MLP neurons of a small language model. Each row is named by its layer, matrix (up: input weights) and neuron, and shows model dimensions 16-111. Each number is 500 + 50 x the weight over its row's rms, rounded and kept within 0 to 999. Numbers have three digits each.
Before each neuron's rows, "fires in" lists the words (lower case) most often at its 100 highest values on Wikipedia text that the model never trained on. A number after a token or word is its count.

fires in: "his" 19, "at" 17, "her" 5, "he" 5, "their" 4, "spent" 4
L3.up886:430458444409390469511484457506576453517450555468460483514441502457480514582429572519629488488482498603524512540551483480483543572467526560552484500520456510512452469498548545568502472476555530502495410465605511393499499520451534536502554444507507513546430430486558512442525513437495422574

fires in: "from" 29, "since" 23, "until" 22, "june" 5
L3.up380:437524477546476446534571483510627444507488478454520544477487509501557476454507486578505488593480535437502515509500431580534506489573527480475492559520614554474439445513402464567565537472467653560492446491499461462489537483415487519593496429446499479534584465447484529471535586538442600480

fires in: "of" 60, "honda" 5
L2.up111:632483451491461502576563462508571543489523465547530435525501399454489419492405533548459460516494555477437522518531505473501507516460444528534533539421464451522539567452478514502575427483491402460639374523431480523484481417534525457510573469496437542517375518544431474523514510497511583475

fires in: "be" 25, "with" 22, "by" 13, "in" 12, "to" 4
L5.up950:551473401558414535490506449547523569497482451508433451538406383461499545518558501528545533466474510415528497593455493463585528529460487636513491502395554464546416446472464518525472527542500516535519401528457531480440502485486640519524542494476512445529502462538493567476482572525483509522

fires in: "such" 30, "other" 5, "4" 5, "place" 4, "3" 4, "5" 4
L3.up753:502576452560463466399404535475439573487590565510522508498467534547505504513630519471487385424477539476410576539509473518469489480516518547435437496450503516544439377518503548565549524550521550538502447503457549472470413532515503576498517530496513513389456482497457572512546376495502530531

fires in: "2" 36, "images" 8, "1" 6, "image" 4, "s" 4
L2.up662:568417349533539442465472467492401539533517490526550450478510485482484589480604480450555452602469534514465476447442382506505545519503504469463517505464548597514521403461560492476535512514535585435497494366573517520581514538459416529527444485525489563493485592417474570537500471523427567573

fires in: "with" 17, "since" 11, "from" 9, "while" 7, "by" 6, "before" 6
L3.up36:457451501516495373476476510465424476506528459512440456460459503576582456423501542501528510418525602573500490522550446510555570578496557496444487446397485559503473501434493492446485502486457574483484461472427499469499540458475457478458564468450490540536501344537539475477528546470472565584

fires in: "their" 48, "his" 14, "her" 10, "s" 7, "some" 4
L5.up332:483439557483572577421599525535429491457504446605527475503516547456445506434511504489514524472465497451507471529442477522501530511547481516436475560534549510570494376479546482490472499387530490446499515573540508560490507573521580452446579482459512560509417530501555515586483514533434507483

fires in: "was" 25, "used" 12, "had" 9, "debut" 4, "train" 4, "services" 4
L3.up610:437450489452502478448555497449475474342466574483521506503456537494555462515486484444479514521430490463534356584458567628510463516497476427501507515542492485485528579514524492448621456468437525539453443546432471533509516529400484527476497469479487575476620472584496402471544425598535452467

fires in: "which" 30, "however" 11, "with" 9, "as" 8, "though" 6, "thought" 6
L3.up1003:446396473441468436447478554488472526594434573588594517542472491535517487449483538484471547521556514519446557500522541532487561512527394585480573580524452580544488530502524489416453488586518450517436432518458613507483498460511497455517531469430533477507427443553508498514494498575458436489

fires in: "as" 48, "was" 7, "became" 6, "of" 4
L5.up28:460436527421503452445528538475591465484435530498466529443474544489571471439436476466462479439505545452444596493488484491524482470445483566495434548390552466414564463456483523553571527557447606441459513546495550495484511524440520455556514458494489589486587626441439425493579488462452476355

fires in: "an" 23, "as" 16, "analysis" 5, "and" 5, "anti" 5, "animator" 4
L5.up938:439471506539451471431466515535537466511517574516453474498498472511494496497453481525574596582492489572413491468572544433468449449477378571459521600484476586601552519386566468478539563384528528414474444591548530451450520503454594504459498541561440577505455465501531559495492519527441587539

fires in: "at" 54, "from" 8
L3.up915:558493579584461418496553494459613418526517501461435402463512484582474500520531442440520535424592577555490470496505521498533437414515469411506512516487516461501542582441537530505489486434500527461476559573445549394482584400476534451403489451448428476612479510544557559508498585526475395608

fires in: "a" 32, "an" 23, "youth" 4, "no" 4
L3.up385:507488515444460428446541421500463498424504525503516459517538546569519489554628559501546484516442476508456527556323378538488424521486523508521591609529504580505523514490404617515501473479546462513520473544386571432603528487485528470460416449518423522562501456603501521558412497378529502480

fires in: "he" 83
L5.up929:465508487495425469489541503483489500472501594553411506484480563500576472496450483529509518479550559426458469488549474434465437493413483456465507520485547375475491471491553533506539515585488565475522434542474465364530536397469473566584485475506512562498465457435636383532588583547541463500

fires in: "this" 21, "an" 10, "its" 7, "architectural" 6, "society" 4, "other" 4
L2.up319:569499492427477473545475452554502512467470589529480461494560525485545515436495470440519492499546385504545529538473450469522444427374489572509580459534462465601447488407490508451554471494529598545562446549459475449464557568480497518549499446548438467585461454540501527537474520522483471613

fires in: "of" 28, "and" 22
L2.up114:455610493502515517470500513486488480506514553502562533504449479458499433521451387387446556468441484575507461511515463524509597444516398468531412392417451449473481527518458456525529454465436584590440544545484502421533515525468404553494607464534517433431456372542488440509481552508491348509

fires in: "to" 25, "in" 19, "office" 6, "sport" 4
L3.up1012:436501582461411480497569585473497635560416526455467491398493493492522509480465525457503498435512550537531576506505437543503532506533577528496532530419526429484437535587567468617579526562486461529497487580464449443404543480484497450543481478510535486514568466510531561543503536433473494463

fires in: "it" 62, "ningirsu" 4
L2.up925:543418475465478609408480485473464455444429514478562482505510594499443471512491474464432511567433406479557494516512485533506536400587456443488457508601494456482495588535543471450466436541475475521420526476519543546513486480507483502610515440530523570538562509476540460538474497547501482494

fires in: "s" 79, "female" 4
L3.up763:458525471513519472551532476513514461457437489498510451462487484544545565522529467497603536520580444542499439503511393511481455577517525511495566495529545508560531496462453489443595474437540445554451538574621506578474529485537506523607484492476523559450472515563458534490426508472399381506

fires in: "division" 18, "war" 16, "medical" 9, "medal" 8, "of" 7
L2.up968:569460520521460616520552496445404540493484611522504410481448517455453495436460530470414509542460481483527433551500442456503433503529514432510484616410483526564488556533446530460417519511505415528543536473480511499505449450465477492539515492526486492537485482485521494476563633414523449605

fires in: "life" 19, "history" 11, "biography" 10, "career" 8, "because" 5, "works" 5
L5.up36:497478449499419406510488482522502440504527480494568454504501460507502433493487533553499488591467466435413598626464455505579516449498543577520485544522487520576517334471532515511449479498578481553471560547489542489517580449486457484604464458517505500494505522426481445519437531491487455497

fires in: "part" 22, "aporhina" 13, "formats" 12, "each" 9
L3.up847:449479460486554559520537490505494577466505626431493412579518495379477544532591506391413533583521424452470518490457460484523585515464453517549506481555493471596486565486404460495482318433489482465520526561480420570446481554452492396472492526442523550534463570520538464462581504551513568463

fires in: "a" 48, "i" 4, "fr" 4, "e" 4, "m" 4
L5.up489:489505426515492584520594477398541514493531537438400547469489509494527504572539420510524534468599462536544522518488536478405556480538508501493413614454497641474579502419412541464525455470562506460454485607428569490551499518501551512535429441516446468447441453396502620453517476542535523495

fires in: "film" 15, "he" 13, "town" 9, "has" 7, "may" 5, "book" 5
L3.up778:458461518476560457459480522542466516611438496511545417482459540511513446508484547563536468457565540513472508560503524498474428484514535474481501576525496480461505531463475491426514479439608526554513437527456506462509586494517493584463582527506577520546547491517559534459555471399514461497

fires in: "to" 33, "more" 10, "of" 9, "much" 6, "route" 4
L2.up877:494471451429472448543564505430409577441520494478436535442511570513476484486454550435493517456475531599509525518545615522569550394493449525558525490412499496453556583443505454549590476486486488517488454562389420548515443519505459488589488561569559527532544539536494495380522512448508531567

fires in: "this" 25, "one" 18, "each" 17, "that" 14, "ethan" 4
L5.up479:455556449447550557463457515496594441508421480531441486429438503513475436472599497471495473513475468474552522483506473489458410506523548460499502545519498504501459530481462459474507471480506465499497542551460546472487602576510519486490405581510561471509567532510540565556434472498513498463

fires in: "to" 26, "the" 12, "that" 9, "a" 9, "and" 5
L3.up196:485467510527430462509510630436502465467503499524512534396467469437535518443539494440532553494531583544463493453461549450489504470394522474445490485571671565470445552535512381510520413540562576445552466492496568468489508544490488479475535578490455559452523507370537478555474496511463616448

fires in: "of" 23, "college" 13, "university" 8, "center" 6
L5.up202:585472551491475420437484524569464528517526531537478532513489515512500471480552555513514505515464488510486477489382515456543459488357532390537486541485505552535585531528497561476520538483426495520520508493563496428537547489420496505539550529495497464540508482497497433618579389491491454584

fires in: "and" 70, "as" 10, "or" 4
L3.up117:485520416508517477446517554539556436476481556592497390427510381479480535525536505499409510545534566461510524538499476495562452494505481566531540452559496491547578535489486473508457451586502551518433502547506456435491471433436491500541563456441512501446488392524563503503445532519506503596

fires in: "a" 49, "lower" 12
L5.up699:536454522562541534465511475499497481485561531534458508496468447524433421622456458542465501444512485484512554457547490366440550444608483488514426493356467547549609517571586487583467569451512453539443453499576547553512491568306555526537528500474510526516539437538529518435375542503480580401

fires in: "a" 70, "an" 8
L2.up514:413486436522520460545497428536532498497435565465522442431503467520569501541553416482496502593564511539462413508465490501531450509515500552429517537514523577517582469491517526492568453530445551567511499566476529438492583483594513455506467518463514431623447408549450483550471483464501541503

fires in: "not" 21, "would" 14, "to" 13, "will" 12, "doesn" 4, "t" 4
L3.up834:519473524539445424438535539604486458532507533511522542406451541517491425472534531619547466457491510552637512542398485437508478559468584425453508481424467551577515541499543512518506503506466437558409451489411469472524508544561472485503588459542551487481448515432568513417484438518546453463

fires in: "early" 27, "later" 11, "of" 8, "younger" 5, "late" 5, "young" 4
L3.up931:512409509624487491450454579467541466440503569497564347532456423540511553535470418609393621429464409485490483477467522494543553541454517386577507514537596445484576501550564532448524529501567504473480508509492496474551560511461531414537484520497450503455486500434472432478480534518567437569

fires in: "a" 23, "not" 16, "one" 9, "such" 8, "an" 8, "some" 4
L3.up6:497517460444534459358627439565556570581548516524474525444475519434473487489510582473569515520508409533503521555502554480560450557490510495563415545466451628547437460410584458428472605442479533538486480502602590553481494494455543498436495451461510494557471486497421465602496491501491459412

fires in: "it" 28, "his" 15, "him" 10
L2.up726:477578531548490538440446401484481447462564521542544472503376573499520565482461525417443512443503390429498523505559439500532567537487506519572561362525503466456486576540507516540612520514517558476499431443583524426524573436453441513568466457502485587395549490505404465425470501505428421455

fires in: "of" 46, "with" 19
L5.up31:430481482448458457490470523486513453586553489582438460445482578567442481493505530572458546497503532377489533510494482450524501584433512479461497498472547472554523538540561604445567543505519456467504557454553518511438556519459529570450530542448488535562489479527447421526589531460567435551

fires in: "on" 25, "national" 13, "small" 8, "international" 8, "new" 6
L3.up366:498523511540505506497477453566558564475551561583470464410437511472478617404508482473491536503499368475457482481538511476454530525507610500596449531458536465631578483555579647502568489435432514457460500537437423508552564449487549428569403488501442462481475442537513517494541525503487422620

fires in: "an" 28, "a" 26, "the" 7, "analysis" 5, "his" 5
L2.up288:533451540496470573460478516587570533457539487476488427446511587498439483408507508460523531518464487475433549446610502455507538613496499505552543474540511611558518579435578561651571543637567499458486506515564535432488496507466508423495535520518412449507525485412540530508439526489513581547

fires in: "the" 52, "distribution" 5, "its" 4
L5.up423:579540625444519501423506496433462590570600509599508492587558513483449491514541475564483488507392643533453410588451498440411452480478460537510516538456467502492451479620555547548534449521404534517522473501434494456498496561453547479511478520451465558535474538513527463513492498504528477420

fires in: "3" 18, "1" 15, "2" 12, "5" 5, "0" 5, "provide" 5
L2.up502:537525512382522496463560509549435451531563512568548541510491477476500552547502489497441434493392632482600427561481567553410429517517486455533407517488516466530498582551609616479428582531489441500530534484517513463408543511456540518538549542421520612455486527499479538635406432499473511595

fires in: "of" 43, "such" 19, "various" 6, "multiple" 5
L3.up629:478527512457409551550578551518494425494500479614589451494434503525476495496458468404428588580511571531499504549520483436550481475417424561532560382482524567499481493524481513537475512495456520472529548514500427530510428519522557470530522489521524487404503518461498477538513446589499555512

fires in: "can" 24, "i" 8, "you" 7, "may" 7, "could" 7
L2.up169:486459589511478411464417529456460442458520482528528540491503541497469531527569560464475499497610504447517493533552452450518498386526448533520507526517362546456485460471426445523517450530577520512525531501348551453476456506534408443580514442618478467477525426388511550475568589451435512570

fires in: "to" 45, "not" 22, "may" 7
L5.up913:450522529442451412450474598513521467534497534497479466458504515576527449592560564479430441410486554464486455520501466366496475436419505486486494432496427561352470423374487412440572488542500470577460484524524558511533488393566592452481610494471564485437478476515472540438459537499480474532

fires in: "also" 59
L2.up508:431508500546444488513410507434539485493536564526454490551481450535527450502507438507405662498391477516513521549481545410406464586496493545486588578410485506524427547476434471567423484503520442475455487513571472524470542522512395496452525434462482485574553522385554544427517534422541569490

fires in: "not" 45, "of" 19
L2.up150:552511468578470493484548416600431527493485477540574414546535480482447538572500514466564489501514527478492447506516500442579487541430498531462469576523476506480579476581562488441460431454491519521614369540525560436483549464461524496533484514420477511557427475511546454520521538460520535513

fires in: "between" 19, "there" 18, "love" 13
L2.up259:421475510507439515469536446446535542523606512470483426522561491463505458471486481484474475601466482569479437514473513431516484451551479425523480494524485535459528499565501516502565488438450488407469569502535529496462496477418584515468566535467508532530470485436524456547494500458433491468

fires in: "the" 92, "there" 4
L3.up236:467477532471517548467513455500610450566559505493458457470462552526510534454502472450501485513423529367430375465460424482462542517487537459531478491411501521570487536491510432503467455461458549444467489548521492395544507536526449485515438490449545474553439430494527480515436510426491459518

fires in: "on" 80, "1" 9
L5.up330:591503514572489445564479510494568492443443537525476451577503572542466470384539478420447446597552475424495467576615521581433451485541488502443446559559474443539517456454461506473499545508521475495427496513495476373494432536502568438536453469472484474471539422561552537556389419513519470580

fires in: "as" 16, "to" 14, "of" 9, "provide" 8, "chief" 6
L2.up854:532510462416543509509545533492535484483473514503397483511533541486517611482438420495535480510468540561536533480539402511467491511540517498492496465478380551516438630542547464587461423433516598508494553473562453597489448568575479446521443375493554574505486496454414460478492531401609499535

fires in: "her" 35, "him" 26, "after" 8, "me" 7, "himself" 4, "it" 4
L3.up111:486500436446533533441385550455434469387588530549526488642550498519554565479486583579529425502583493457580564512516571476561517472491464466467439472524542461523572483462445505451507467478519499539504488492530552550486511582519537515479532407470490511502560502480562448465467539552530417446

fires in: "a" 49, "action" 5
L5.up553:501456458466507539493468484433531576523495570524463535477413532456505420519590471496578616449528527458515490515528452513479513545429525471537505579501512519562580479597526538558598491559513477493508486581450526461409494495374480455561573438458468578505509428546524408455514511448474497579